From a checkpoint of a small transformer trained on Wikipedia: 16.5M parameters.
MLP neurons of a small language model. Each row is named by its layer, matrix (up: input weights; down: output weights) and neuron, and shows model dimensions 48-239. Each number is 128 + 32 x the weight over its row's rms, rounded and kept within 0 to 255. Numbers have three digits each.
After each neuron's rows, "fires on" lists the tokens most often at its 100 highest values on Wikipedia text that the model never trained on.

L5.up951:125168092079081178135147130141065067115105097110130034148122139151089109167119082073156103106120181083106099132111183118105107129094091126169141124086114124115151095085148114129170145123128161114100111127117150119120124125145145187081109126096131136159087139125106141068135130140114098204144156110112184082138133096165180141090148118161111108161098116119189079118180153126133088159108103131136097193140113089145158079131057181166153112124089081128069122130101200127125095123130143083116194121121124113089160136097187163098059130171124196070129111120098121087166096118095071143
L5.down951:146094117129118156072147106129167095109117110168143076122098153068134116117086120177091142096110104110135123119168150143088114110093092160080065077155131099133119153104137159144138164112101139150091112087122130143151170116148128130187126084126187168151149164116139079136116112107141155183127125166129119130119139139211128130152111143153063090184135187125126138123152110118061086099177114111193108231157120154131177124103158100109131155121125163106098139093151167095173123093132159151125122147178163135101116141074141077147058160097125145140087197136249088091130177055108141091
fires on: "p", "ig"

L9.up991:128126159151118093130123117094165147120127246166185152094128146096102086126138075102083133179073107120094085165127143120115086191238073148141094134129159115143150106118130169179105126127131148153124119133129126125163135121094146105081113124232054116080148152120128166109112166126168078136157113112103099084080166109080123109114143173171082154140136110148138130090156177119156119122145098091085042081150066178089088126081183161145126152109072038177163099152131124151109155123123126100131138154126100127176128133129163156190132098139143114114143109133108138185141143143093187163
L9.down991:125083159132146153003105114141175151160095099122140140119092088116102123141116143132128140112069069176154142061126089112107143152141050144130074088129141108142141140092135126116145134062122134138084149159161188103105108134110125168088136147114147077137138168125132119105107155161135127121096150078163106159128165133107083064182125141103118128137116126144131131090121175080090132141117106187157124154168097163135142120101141096108156073127107168145099172090150087088165128201213124105116091168114086132126144197153086167084138153151117122203120154155170255136163179091101136123
fires on: "ron", "ox", "ification", "ore", "+", "ab"

L5.up707:135123142174176189123142112185141110172185125108152153095135138088130185161176174086078128142105178122090115121156114110067075156120110142127160142111096153122120159090121145155175107112101166121122130123159179210095147143110092150091135137148029180108173121168123127138154160138100167131140142143068139120098095107122147095130200123212130155067109106125148125089150110133094147140134118139177081144122076217133088161145177123102069091145103128096114142136152173106163145137133147156138125091129099119125166125129171185168121147065108119152139146176111124166185099114108181165
L5.down707:102110076161093108067156198129092131154080150165097115132128133177126099123160149095111114100104167123092083127174123055080133082118143121072160095130122136105180087116122113165116108146113125084107117122152093136107121162153088111172141132100152081123148119124040119158106055169145113172119146081123094104098073140171100125126085131060147082155223131081086105146132138079091154168118119109135115106136180138104127108145162162100137157153139131126073140102129124088102103131146083107140130093123096119136151111111190125119092106158114111151139145102117206096190106101155170152
fires on: " mi", " inc", " km", " conc", " August"

L14.up835:146117143218140166127131100117154133137164118152084100167134151152059158159101126136143142085132168067140094148117122073160124143054156101120129134072114098149065119088149139139119153133158140149198180092124123131117102169123077108122139163100109055171094146101069153114099146167105135181135078167175158122087070123115151088091077194098117115103116179085140128142098054163139118156140069135155178079175121151090118139091124100134128103171120106137135116132142117092105115135102141181080107095125090144162119128158166154136134066119101099124146127128187134151116138139038109078
L14.down835:122172132115095123088132125192160115115101096140160120156147129159149153144071127136174145128195132158146152151178180076135145123153124085143153162146141140131143114148069126122122149095153190129105113110135106134177142162086117104146131156131087113174061121075189096109124161142148150119120107192135132116143135088113175166128149119110119076184100101136138137087114093121151141169057106121120105079147065026140207141099162122185112100086063157186087132124137043109068153134118147169134156205100165133157147088117191105129174076112136110091136139195081188130089121124118131126
fires on: "op", "osp", "ou", "att"

L4.up71:102114060124124140145142148116106165137079063175140070134121106087154131174098152177132179117195075138173109134093135069154097122118127076123180136140129128136135163148141139113117094137171113112116098154081110200174126195131073151060143149109168104119131176124138144066156136127141101141194114172119117098158132093127169134123048161148144126104100120164147102056120093105149074097119089154130154072144149146120133142151122073118125118108152100130166117121156131167108131110129131125195091089129085156102154127108153130141081104095166161106192084066201119092138135133107149150
L4.down71:109107113116080113255146143156123137128124148120121178143165115153158123123160148173109117160071106126085157133112124147133155082145105089075143000144109207079113184114132114072107144055141166114143088143108162141088122148105122122122157130127185166180151176166141122147143102145137141133121164118119053112131104165128113107141152100112143125130156113103110127134137122111144128122092132181118105101108168111113128150111122149110194142121104153149121098142113144137124156038122055126093145100152132147158108169057071090158112113111145124100132132170135176110180229131102120160
fires on: "ter", "ens", "qu", "reat", "or", "t"

L4.up612:109125131131138104133088118101111193112121171112119156103070076087145143137142109180094122138120128133081170201118092156161152155123128065149160120199126119113151139162129140146179182141094129131081141066158153102119144090105120072157167115157195123082138153164146145136058128132122137176161097085131132135112140137150144109159120093108128099094124138039140092102130055101155105180165183128146138155139137054140091100102178109093143104096205138071128172075176092115183146133114114119101117134129120131186136127149105163123169142124134174102160068154145121181129084132174106175
L4.down612:154114120124171101119082166106110108117147167166128143149167059138122128122151157117142161086079180145147123143143120134122096148081153120090161218086120114117097143176128118109136136173163140118105118109085139169102105150122082121112073165064115156141148117132099171106144122093141129129144149157129099136128111145135126174084149149124101093147131119144176132149091117163124087077150082111088096125123084135078081085147094121100181128135127075062142115080136127136118133150190123133076121100059100038186139255102115162143121127117163089149158107112089143132181040113166138137
fires on: "ack", "p", "im", "r", "ell"

L9.up421:107139097127140116128050107117162144129074170152133148077110160107166116134120105106059121148146089173110140123089126186117178204067090050142134125088120171133158108116101152150128084126132136122128130168180171161097113090146118114065083117121099055137182178165123088175139070191080065185146120135119105104128115146120115140089153130176118098135060090061095106172169106156121076075090173162111127144123099169095132143163167111167171128082106140134099122144143173130102143133129181142086121116138159152176107128191160160114062077090092118117186115123110130161110186173167161176
L9.down421:174101087171117131170178111161127108170132122152162122117100083092106150103133121169108161156101080168142202084129160115089127121104053153166136135114131133144151122129153142157165132164116132098115149129074123129148205099106098126109131073180184172188204084118130167167193163165152117133130194091148122133124137107121178112177120105063093081111217165113126102070136155136144131130102110121136099105179131123134139140147115089157138102161112135139175137159127124124102089143175120191171109103139060161107152138152204132077154099121142158105099119116144199098118137122070173120
fires on: "he", " that", " se", "aged", " age", "0"

L4.up55:086103106097116190137153146135139187137110134153118102111175116174094091135147150125084118075093145102165072094065156148120194155124127137175099133096127159143178157122105046151122065121121166111097118157070200138081101190132132137071147134069148111141068125100171164142127126117114141110173127160145166115176072153153138095105142149112103108089111099174125139124084092150079107125137193135156155128098127108083199156130143156143168144101052171136131083071129081107133142142154145139156063161129126104097095127109169096085167097098119155083112097153138124103113101140053134148
L4.down55:079115120102111153195098127122127117164151162161087119138137142091122136102113174108120114124126181117106114125124141120148151133151109128124084127125138133140119142147159123112161146108154112107146161087147136120123186136123143110051133147130129146129161070119176139129112187150144134107102152119131056131119145119149117116130193130138162138094174137121141176129146114139142127144125102131160125141100154164148155094085170153121128108111120107139109123087146103141118114209092119150162121101236185147130107255157135135163136093149133104109150104111110255101119162130090137178
fires on: "od", "un", "ach", "oun", "ver", "op"

L8.up782:133104100113191102126137188147094141135140043130118143088110104142138178173099110080133113082137118166157172117143138104112153175135118100195093131143147114134111155125152161156178138123126136170138072150155097057117172090129110130138144153121167142098104116111138130121111144141138195145072133147102117151179141114164028104160178121188135141186172143164067116102136136113201175121121145179111103141141115094146108159104090125096151180118071164108134161097151140112054088129089159152129137145131128119156135134052178136141106107122114130146170114156080107139129146104060136168
L8.down782:056143125082141110088086075116071102130167099113133125120144113185081169107149091119164060146118101086120151092180161138100129134143071156104168058176148185127138125104189180107118101128145120069160134114106135101154108082110143141106039112169082055072146132149144102122134133193146111148124092128172085174144161145162121072119150104143155086111137094095129099133073142137131153178100107094141171086177157142076164116088182105131150139141108121079151104168125133091116182241056161167135117170101093128102136067146134128179102158135065171111122174195192116165098095150089138136
fires on: "w", "om", "pr", "v", "em", "sc"

L3.up206:183133095139122133122125153102131126103102149141098159142082108120122175091124166113138123087163080106134133219112099104176098166116121102051122110155137081096105141141135140143173135136094051198157067130140212113099061126137156129136126091119091129145151120161134129138137087210129164142102142148108120151144166157116056094124085169141103168120080083106136138039130177090151120107093134182142138161175102122115133082140143139099155146089151105099084129163079098150112150126166143119165103167124108132113109129121174114051113118098125168139084112134065138127155152152121189112
L3.down206:125134119120121084075119102102101109129116109138113083126135056142121159130094123113157113136120075134132094155091109106139125162151112168133182173079181068152085104162127110136114149117134058130091089132139128102126136154157168140075098124123096106080098147090120118156104136120099119099140129085088143121083131123192130120115070104138153119201137074164091119144126135065167154166061082121152156101145089102134187097135106149133140092134142170112152084086096174115130118234121055081131080142132155131095131078198177164147128097077132150072136098094163214118117100180106137150
fires on: "if", "ist", "w", "press", "ew", "end"

L4.up548:153024094123155117132101164127109119126156142133134134147186114083100142087174076114147123112053178109114187188202100058164142142056101118153095128130124101105164145149153142160170148123113181176134123094147109129079097106138122165154148147105111149137115152138100142155163154106111174198084149158149138121094139147157131147178105135096129155166120174144102118157167165122103144204100047112077093135123129130133112118160044120185140136081156147185147099123124086162139096129140113135069157087128132159141132127168124160157091179100157113136141170136091122109184084099169080091
L4.down548:117168140113119145152143127147126156120092155125148088119127137173122094163153117118086139139136147147132129089148087116126121110115109089146136001095157108168171108114098100108089176116158135141149145154139135183160146148166111095120128153139134164126102127130140143123146112145123138130122101076106093140127167119148118094163147145104081138150159111113119111110122101164139052133141151133094158125114115121120105122140124116133080146119154079137099114123157096165135097133130157119120090136255154181137052255134128103152177146155111165092110161125158199141129142098129075191
fires on: "ud", "cc", "l", "un", "ime"

L4.up563:110111114136189091111141130123143177113183160117097131139116128092145142144085064102144135102109108194112164182166133081124120051129114065118130132126133057104199145188136163163170149137156112150170083133175163149113111127159128133173096170081114125170109132106182144128155135121133151164165121061182140150093086158136102197124137115141097100097167092134117135147099132153109194102075083105064144089145098150118090136128145088118117141057115184109144065158154070160109115108130117156179097097128109123093114128186130131093138130122143129095062129104142129144154099149121131129
L4.down563:158135074068054129084079116140123105142149127148145121102144084129116111164150101138091069087081121165138123110131103144116174106148110097096102132134141090164150107059101072122099116106152120145134110155119146096070137121134117117093164140145178169187134085104128082110107114152136121155086105122146110172153137111185160156150084111093097163137150133160172106118158142121161091108187088171145116062124077133107095121122161116074146165109126173076151148100166147108114072190153099135152090170255144128133127207118116099175111150093145118085103167116083159147144184120111154198
fires on: "ud", "le", "ph", "ime", "her"

L10.up470:113145122173100099128149136146156126167181167092175084114126112108146144095137215104131127139085088150047120131087144149146134106133121125159090122113107086110140158188119123090104121165150136157130139113097117129089162091119152140133120152131152087160091124150069130155069090127179144151104143069160173095144108159101201136080071124114153118051179080160108087061133146129189136136117105147232160085130149206080079096118112115161095061149104121129127128140183128117169124131170145137150064146136055098128161122109145127086211160154143159123172147104091132142122128120105132120
L10.down470:154150160151116122172202152077227076127086107110105118120140197168140097101099064096142097169109134148053079151168113106145173128094119136162150050152140160106111111117141075130179179139174150105171136107140130146180104169156090149135131106055111129131157193141131114154112129129106143117084077111123100127081086135158118101092157133120129128172122136115133087113126151173100120143118127153084091126113114153158119070137085182111132094127146106134097157135141143167121148165165083091080127121062148159138086153150104085155127161151168103094115119127194199108079147146151118156
fires on: "amp", "op", "ig", "ch", "b"

L4.up64:122079145135150082119105142107131126133173231099100120113122176078136174111161103151177141139077098119159102157125164097142109049080124122104087117147128100069112182223150136198155115124150134199109072171174194097149091035198128166175104148085080130106100158101109104125142180111078091137104170099168130157144136075135125179100161140147133141097089132081129105169133173140094169107098191102124112097113136123121146136154108126110132148104153142105159118108107099098102114122098104080086143151128163150122097128132149137164162169156131139142112158115128142146145110092096149110
L4.down64:102182118114087147000157140133106158155114124150141082067128119158103128157136099109094128113104136129082151117137110088161100103108183095122121045121174080179123069088157083147143129114166058141061126135122106151123149151138066072152108100149126100150078092101132137124116108147137113139091082124110152102078169138185093156138083098143082148127124115132183078136149164163094144121150156194108154075141098109097126115149097140137108109147130179073115128102135144184085114156092151133067145138159099159145130132168109135106100122129140171075129127124173195191156129180104148163
fires on: "un", "ight", "gr", "ime", "ph"

L5.up755:112121090142140140112110079136182069154169098143076128087094173089134145171159091185097143120130146140154086083148109101138107123119164147169160152106113153165101111130071107050106113104132111095138147155176079112169188061118091126130177129167054176076140098176128114158114173126088159135158130205061151108123141082113195087137132099157090135121111129091164123103118085100147173080148098070165050150137139228109154138141138162154105156155109109153086107092165177140128135127132120150063096131121091124158106136116177187138090124118137103101144100167119140137165170090121122137
L5.down755:075112123166092126000140161102137089133101084106152124137153099094110088112159082146141116073123181109110109133185116046143148119158157154114084019120087181114119086149104169106153106101150143091164102179137122121115127072160138144130171144112132101162131120127100062110105097143102144153090093086087149123116116138134121112122090079115119137126150142107084128111135132110162155151159167116123115129146138194149148097137096169131138084161104114170115197105171177101155161127113057102142073105148130099143205230136159135114120107144137092154134145078165079067140121163147158186
fires on: " e", " inc", " set", " mi"

L8.up431:099135119125125096136134160117040138131107152173105124066138187086112094119128170091156132098131108105196173153121152075184122137134134164162120114143120158110135139120110127142118110160160154073168143109120085150116103093130069140109141124101155125120143143061098132124216159111110125112136121114107096070142100146187138071051149165089147097138103055094153133156065081214139155107111142091136132097133120154107069123127108119142128166152194107135156100162088149167200115128145121121151106103114135084127128123136139088115132196087220102112114149150103138125121142137192194100
L8.down431:145075090126180133212153139169115176098156178139097142120109088088150174138140096126134119094126082171099110138121124146097107091096116116105159172217104202102088127071124108086140143169107089136116115153101157088149145119149109148141164106080105114061132124117187118113120145133102108132119090165140093155203119181159080191133163157113105076179139137118174137063152114139125127115113143094160147129138156148125152114145151129145143107160137137132172102066188139128098165077095124164118114122207116096121179247175107133086167135108139147110123112176126213147157123109125149137
fires on: "is", "imes", "s", "ons", "sc", "ac"

L8.up788:168115199142152107127133094074194174106141185188117113129118099106146209111109110094173146168147075154083216176142153145166133195082131173154129130169119087111148121131139123108129152120178135139157157124096087155103096144169145198144140137123062109169124130139162139149106156153151179176138119091110119134194128166120159126116135092122130179137101149092154108166119145078127095097148142132108137099127175132097083100138146095122097120174140115142091136138076152165158121130114089095077172091127119133124103128149132136098151155120133147122102134136115140119123132120191125131
L8.down788:203083136090185145139110164139095133160151086094102144152095133101119136141120127068152162171140115156097137128120054151093136146133145130134108154155127132153095150103074095107109062112118161146149075111173161105155117123145131147113101173095133149150113132140163154060127178135122050128108141079131123223066138129118105122156167112119165064181142167134111135136143099100095050117073143105091197149148154174175116129130141190125114173155133128147156125101173145154114100187120185079122105184192129142129166090136059072130076129096121142150144096167095177093128178115093068155
fires on: "er", "ver", " population", " %", " made", "4"

L4.up437:117112138151136115144161131083098126164131212048075135122150089118089110181141128148116170128120119165149131155135115067091083083118125119137114128085132134088154118171105138147177161140088154112140111206122097113154066166219094126157094183101171098153147155101153162144141145119091130160127129110190144133195142075144148168126150118142154121167125117173089136080103069116194130098115144185132134073127183129140109165182171104159186146049154160138130147085143139123091149102103112137143117115130112181172137126120180173127100118068160107083117125140141117114139108142129124095
L4.down437:073100162084104143255106168125180117138087115147106118101135103147064139121137117108094074103110133140092165111112105144136148100126148111101089035116134116115168138107125118088122148085149148125103165181112163151121117114134117134132098132160143132173136121163123086104160105104152145144096118096130124133119109166104117110137119106151138141117129144094170173115156099118165098126148161180123151132134110123107113096093140135108148147155133125143126165140118137151114135094136075120127128150070148113132079255089133114165111119125147099114141137158161206132171160121110125175
fires on: "ter", "ord", "qu", "ud", "oint"

L4.up882:108082056116169118141133151105083228115155171157144146139122113112195060108101140110109098116096098131112133166183138053179147133145076125131128134129133116104125136162146168207155176092145108168171070091123198121121134135176113123178121124115157134134128140146180104133092126123071170140191104097160116121123126135173140138154124092089148154135148111133155116169108140142120172106150107143157111099114081075085065148150112086134113125056175149149126101177082094140115127139113092104160115063129078142186157128151120186076138117154075104140147074108141127139119088135118101191
L4.down882:096115105097068103058115181158141142159096123165138105131185069143102136177145156150125055077080111151124163112111101130128124091085096102116127085112084136137093140128119077118100130094160099155112154129099134123107102160096114153138149111067156172171159093119062160108162078133141114147117126118135110121133185100183148124155144131121103131161190133123136168118104147192146072091150090185139035101103086136137121091117120096095170146105161122070135143121149154141109107202135111118136124131234110087151168228131117119170164124104159135105139128113131082157168153076142107180
fires on: "ter", "ph", "un", "t", "her"

L8.up972:105111166191120173138124175172053137163113118120122103125119157163084050125097171112160093099090132104161128088147120122122105090178124083181129125063146104151113152069117095171112154163117109132097091069179203114123113180096116106093142122096122128130088079102131135078105110133161168144152140148100106113113133091124073100107139148081124124087039160132079097105104136112115119197087127131060132142141107108144123149105175069152174125138152153133165088194115088128090151128090161178143078180130181134106154128119166080099132144140077092144089139096159127098169156114106184174
L8.down972:087126076088128159046144128147200127071100167140103115129176160126146152122155128153138066130149095095113130109144149123112142110177149158078139092070150125146147135123163129151126145105157163120128188138098146095156153102121075139149106093099094114086130152065180173166135121144159158112117180076092118074129121112159133170125102069140196085154103131128134120126100173199110114166212112089137082130103109098087206113073114125115139104160095122140114087096099094074150154165110124123110138127203093128084139161103157154099130139116120136124115143108176123155160146085100102110
fires on: "he", "I", "isc", "il", " El", " '"

L8.up536:132106154114147165128101074142145120128151028088105123135160141183148086121076115116099125135104161039166137144208134128142126131161102184087148130094130115120136146129110151145158074129054136150124105115164152135170091089159121146094126086183147124040111076148124180204144142147142139153170088185117098104142133117106111133160092126132101102158120136105134152128098158219196165080239104140023134165168094158143154100116132131182125148119109109102144108161140155110125100130182136126127115127132087180168145133156119134140095152133153081108148100113120134139162127134142113147
L8.down536:143120171105127119055123131143108075125121102164091161194114157105150117146134045110076145190122100096090099170152145142139167062107123092154166086103144138085111121116149105103170126120131076190178102076129130159161215110147175102111100107138131129128107185109079103173153179131140132085166136081115108071147134086125058130138107150156104092187137114094124131167150084155116135175137146163160171128132091128055111152103109148107104119153119136122128096135166119069160108042095103082138133094084110196184122058118103100136185100135119140183196147113181134112138074104108121130
fires on: "ur", "ing", "at", "ij", "om"

L4.up203:126142106148139063123119079125062176103140116126131176068142157063139108118117084188118114109069119143096149166156100155130151094088122076104189121094128146110120070144176107207214130080131149169113154057068230120116131120174118112129179135078148099121134117133155100151161117123133173112138119112138104155090159118110078088165139116156099083119189109116189129144126150118127150140150160122138127148117116105127110152090152138113159112087085145134154157100117049096131115154155113151090085157127127140131154128135147169170049157093148151131187053154160133113109108139105083197
L4.down203:117167104100137152147101142156080074166145152134118159158160132099148087166130136079127085064105179167105117181112104175094131094048179138115126236104116151147044123129140098149117100197128102150111121142140151102179134121148130163086145166125124145115147091153036147139133111168133129117095131119115159120108151092141128124120167097119073124111163110132130148133101091131132112103167122150149098107171172130094155091223103108083145127130150087088124129074125123062057102137129183106135091076210093129184149255090120127150180186152143118080143112090120076147121065124147120107
fires on: "p", "er", "ison", "ell", "hn", "ive"

L9.up632:147148155157168117137100123154162064116107117134166120121172128097167102177164113082157154131136143147141141185194087131081083143195176143124111125160140153171140121144109143101069089122155154168147154227098071118100145155115072107142140182148099153221142103116168144163197122135152132149154144102114119126163179155119156150104176102106115147132160142126104126145105105091112140107084102116098132092143137116083169149136148193153127149070126139098145109135080065092151100114127088109069105115127123116214108126173210119113107124135153176108109121101149132158138121138123202193
L9.down632:120105137121173153000115119106177135131145090117124113134158130121121091102062120166128136071150167167110158122115099078099114104126108087117093130121108105107103115128133115138129161140126101144171091161115177096092106140114124115148141104120167131092174156072181087132162122169133180089073154153141128172097138101135125105111107109069158191139107133111117124142098138082112137122177182120145158159025134087086144075133133134047127121117145137100138096114171159115119165113136101076154110152170076136130124148129082157083152155165162173146140179167130193121157191095117147125
fires on: "he", "+", "ail", "p", "ive", "ore"

L14.up944:126076157178110160140159127144110115151058161074180115124172080109180132156088139071127117108186125127148084100110151062104061191104160151136183141175119137086135101125171171088101124111146134130108148096155115101133108102100162135102129140086072132078114179131071092140089170138157188128169161145099132069114111124120121120122137144107111065096092176130170110144164080159159124155130041186161105153206132195105108114115114093100096144128088134112116159091094124100090167132090127165149096098121094098145089128087113132128124105189102112131134109129107122083156154125153081135
L14.down944:103198110114141151178128126162095135111167152125162109116177137095111174142160105112157130120155127149127117118146143044144095115156100069153114073128127129155139158159073118121134146132143096057082111126158094140096172101108113102099161136126104120181121138110132139149184152103169118153144187163143174113121178122089106150067196114099103097143112144197144215126120029092118127134094173108109098085109056056120141187121086113039103066163113138126129144155078133062147146115146138091086167148113098167088152073083121083129105061129106119100170178142097122122152099114132143117
fires on: "ou", "op", "onom", "it", "enn", "ore"

L8.up11:148097114111139165137149101084166164107146129138065086098166108141164173137112110128149148153161128168093165180147127091110138211097157130081128148135127144108148073120163162122090158131134142136095128167110055079068155107158151155110144138148051174093164102128111133152159157124122132104077179072127098104189097090161112143096071146110088098174159064122102170167114188109139096085168115153075111097176164086137101156110154214123153137110078134145084157178118168094110092126114136109122119118126141118113152129152138169062108123123162134174150102117093136083109098071095068158
L8.down11:164145184114128176158042139147071111138180071108100161130117121087092125158132143117131123165135107142091108156156090137164149162080109149170097158192133137173146077165124156109111060172108125101146080126124108096181124091081098083116145126146117152141095138093088092087127154120111143142145066143176064219102138158117162120169143109136131125095106118157173097189074067166136095149092104151137177145141243145163211142076122094146123117141133109144141082151125124109086149166113119104119125163195140147128131126152196096091114091124101158160109122144108102138055091173149100144
fires on: "ul", "er", "|---|---|---|---", " %", "ي", "i"

L8.up687:124126150128119095118132135124118114109141090108149182127142164222139174151060116114094094074083106206187135143155129077158148139158083049143129127047125079159126117109106119127146108151109089154137067118092093104163097129152141110184120125061144131143101169119161114088114139131107145147117146152099164176132145150135059166136195116156154145125189168143115112114115154135148107146110097082133123146162091063105158174123154099115122140090042158105181147132191096119114104127161166127173118105133106122175152144070212142149121098105116170157153123215117096158122143134077193089
L8.down687:082156110099145086146161090135177080140132065144117138138163137144176146111123144089118106138159123107125185112176132143122139123111069114159128000085112144144129149137143188068123159110118141080102165123103138106174111114151073180093074123134144130056150127110157124174170129179184156158195109133130109086110157147171118080101124095101138169113111143091097138117110150134125137147086126097078137166133101118066096103144084124134118156124090154090136179169130170131123161164094138158192160122133136145113148125149119147143122192182121144110098231130169255133122113171121132135
fires on: "enc", "v", "t", "pr", " prov", "sp"

L8.up795:161144184107068136121119121151157207160159198090116158084122110159127094135128164120144148088103123127121060133117155110133165142129167175169095133122122109141137153136060114154110067120117150116123136112102065153083058097172161190079121090177148158135127148062097122103096172119122087159122090104162109075139114141134103103103142146128151138049165120141151132166106108202147145072166109093077159062109094177173108160135190093103112151183156126092112092156100183141149104129129138129163108153130129065139144128123157067150123164108170132105104097161110133145162091162121159144
L8.down795:191114162122167096160154128127133128082142101094164154123165160149137119122132140084101148065152073176119131086157123149107170185109225101145129182133091170149172121115080150140129122133167134134140170098135158079121124148143109092121118094093129075107101108126117138172156128161102108132113092125103197129176139089163043142110115136119139075180197076183159188072144115148110095125113143115215161147175145130096151142118125172204098143135116126125165150097190137135085162094092144178160092071255116126052181115115103091134180139151120134146123078130129059106109130141080131123
fires on: "s", "als", "a", "on", "ons", "ad"

L8.up726:128138177148122127134099061111134091145142050112188111149136139123116132087157110102116103163147105097147172129134123117082106093130092139069159123095136181085129135177112102160079087083124124167108156111109093117139123089134083214128116053149101100148111143143110138161131115115169170133175174155143134147158108153092138118120097111112126138117089102119117121156136071122061119167160082111108104176135100152154121157129085116132134088118192088064149071101154184107177162138160148111122158151134128134092160127171138186179117162179117071092167113113100136112154163156170106082
L8.down726:124145120213089166102161150198124113114152126143120109187158127141137141142092132132149163139114109082113152138135143134107131138134201130125159120096171090142178123132122112134138167117140084199125101141131103129144168178130155146170184120131172106159096113088131112156141111097118197137156129105129154108137127101145142139078104142151148094113153140105120183173191088158113144097146157158055098137168058152122076170109115103134078173085083184125124156119137140059163110028133172062057142081156086158124163080140120167096143124150136110197125087136096040140131080121127137182
fires on: "at", "ood", "ston", "ing"

L4.up390:108142075152146052136141154113112194166114194086106111131128127083067148087123134098075137138105108123097134169084126199161129147052136113130158127086129156103116167174118088167145095125100194140129078095138161100098086143127100115098109128124154104158067101125146144112123109117137151106148127133106159143140097158151105143101104099135103112076070123124114115083117126151125082197119175179137170132134143136100137149131160151103141098107071153123164148145148046092143115128121138121110168118128134098113100127154156113087140148121151100080119093123141126075171103099069109128
L4.down390:096134147132105127116113116118102122173203170163120105124154107080136131107138145147108111070118191134167127145173125094128123119111161103111135124082138111160129127132162102151169173107175111149104136134120119108110146119162120074064093149137128119139142095129156164153119172127146132093107145121110128139125121119144104127096145084135167159099178129101172136096136150151066076073123113129125142101131089141143104102119175201121134111121095126092142124114135119172081128065109130162133101104255114163147138255166074188122128130157136125119148138103122219117148126129086096169
fires on: "un", "oon", "+", "and", "ach"

L8.up511:117111166171145087124105161120102139103084110122168132163177162095185110085067111161127117146132164183133128075081158193151125100165136059095195133097103128069144094098105100124176124164129143068119141064175135160114156120072132144152132114077063079144084137117167125108116117119147139152147133132175170135145075090118153155105173142165108096142128131122175122114155085076163121055125174092169106129110165050123157164191144131114156112106125186121142207123154128177120070132142145061103183083125098185151170128190123149177105130131074108104133170137195124147089168133091099099
L8.down511:109138091092115112111166150193112152144110110070173137106201112049187118152122121196095159142067125130143154096123169114126064158148088142164108056109123082163051098126157204146156172102105132106151139114115102148115142128192128145143075145121162171126177092079172148103135155154116123120181133139130147169092047133111143151118177143155079105137192152089119116132154106083139123105146146107098116118112111104124122114093113089118113142146107167150114111110152116129161152083157112120154150076099171131110112105098174070131113165096106195109133178127114182048212113074154158104
fires on: "em", "o", "e", "est", "ut"

L3.up103:138144152108126175114121105047121119123129110190157111184089122128096147203111118089125167106155050119117158129051125118150111132103116124102116137113130165125121118121082078077083089137086128209134174161124166126153101161088140143128115169118120163110127113149108143117080141197098136146204093134149169130148141115115111071139070156174155120163139071088118126055146173081095127090120114179120191123204084154191071132132129092081143136099153145105125115109158094170122130128175177109147087092131067152149138128060131108163177144140087144131111161155125127161174172111157087142
L3.down103:133133123125119127192126127161136093103097108124091117084135110124109098121080139101157088093089134146207114145119143136097166111141102133133105169068176091160209141131111159136112220110057080133187145098160092117103146110088175120079141091052134196110096116136071139139099110160141109122116108135116120114141142120131138098085110072128091064190143117175051157192137103129151131128132058103146092132111147078101127135048104137122148111142100141137155147114147139081113136183111112120098134151136202137167125169186137141125111105111079198190123115130112190138104058135150156172
fires on: "if", "press", "ect", "ecut", "ast"

L8.up65:126115107096158099127141141127124101133098126087070162075133108125138104088117121122140127131117127147096121103147113211172207128150109104164167130135111148129122177049069081152147112134150113108173120173144100112096101111145172059063120154111112155119061106099142107113155164127168159139110110091176113095146115113152099120125133160159154143107140181138165081159114153149183169079131134186085086081145128072130087165141093087137114121083111151126118174130152124166133104128075145085078164118122158094133187134187110148102128100090136110107180142101130129205124171117113172154
L8.down65:083133132078160139229169102136106126155123170112121114112100114118131145108140111148119168111127153083145158118116146088102112138117093149121141013109166139075097121127165128129121107142107138038136150092115098108065144122153168131113061125090130118136079157113115171141162071177135157131089125142153128154126070166110097144144152084181118116178125112104109076101173152123125120114137131082120126072180109150117162138092109095168115141169131120085181123067071089211159133076164116167141134100134193146120083112125149140074101103183131163081122110166172232101153119125095153067
fires on: "em", "e", "ac", "en", "w"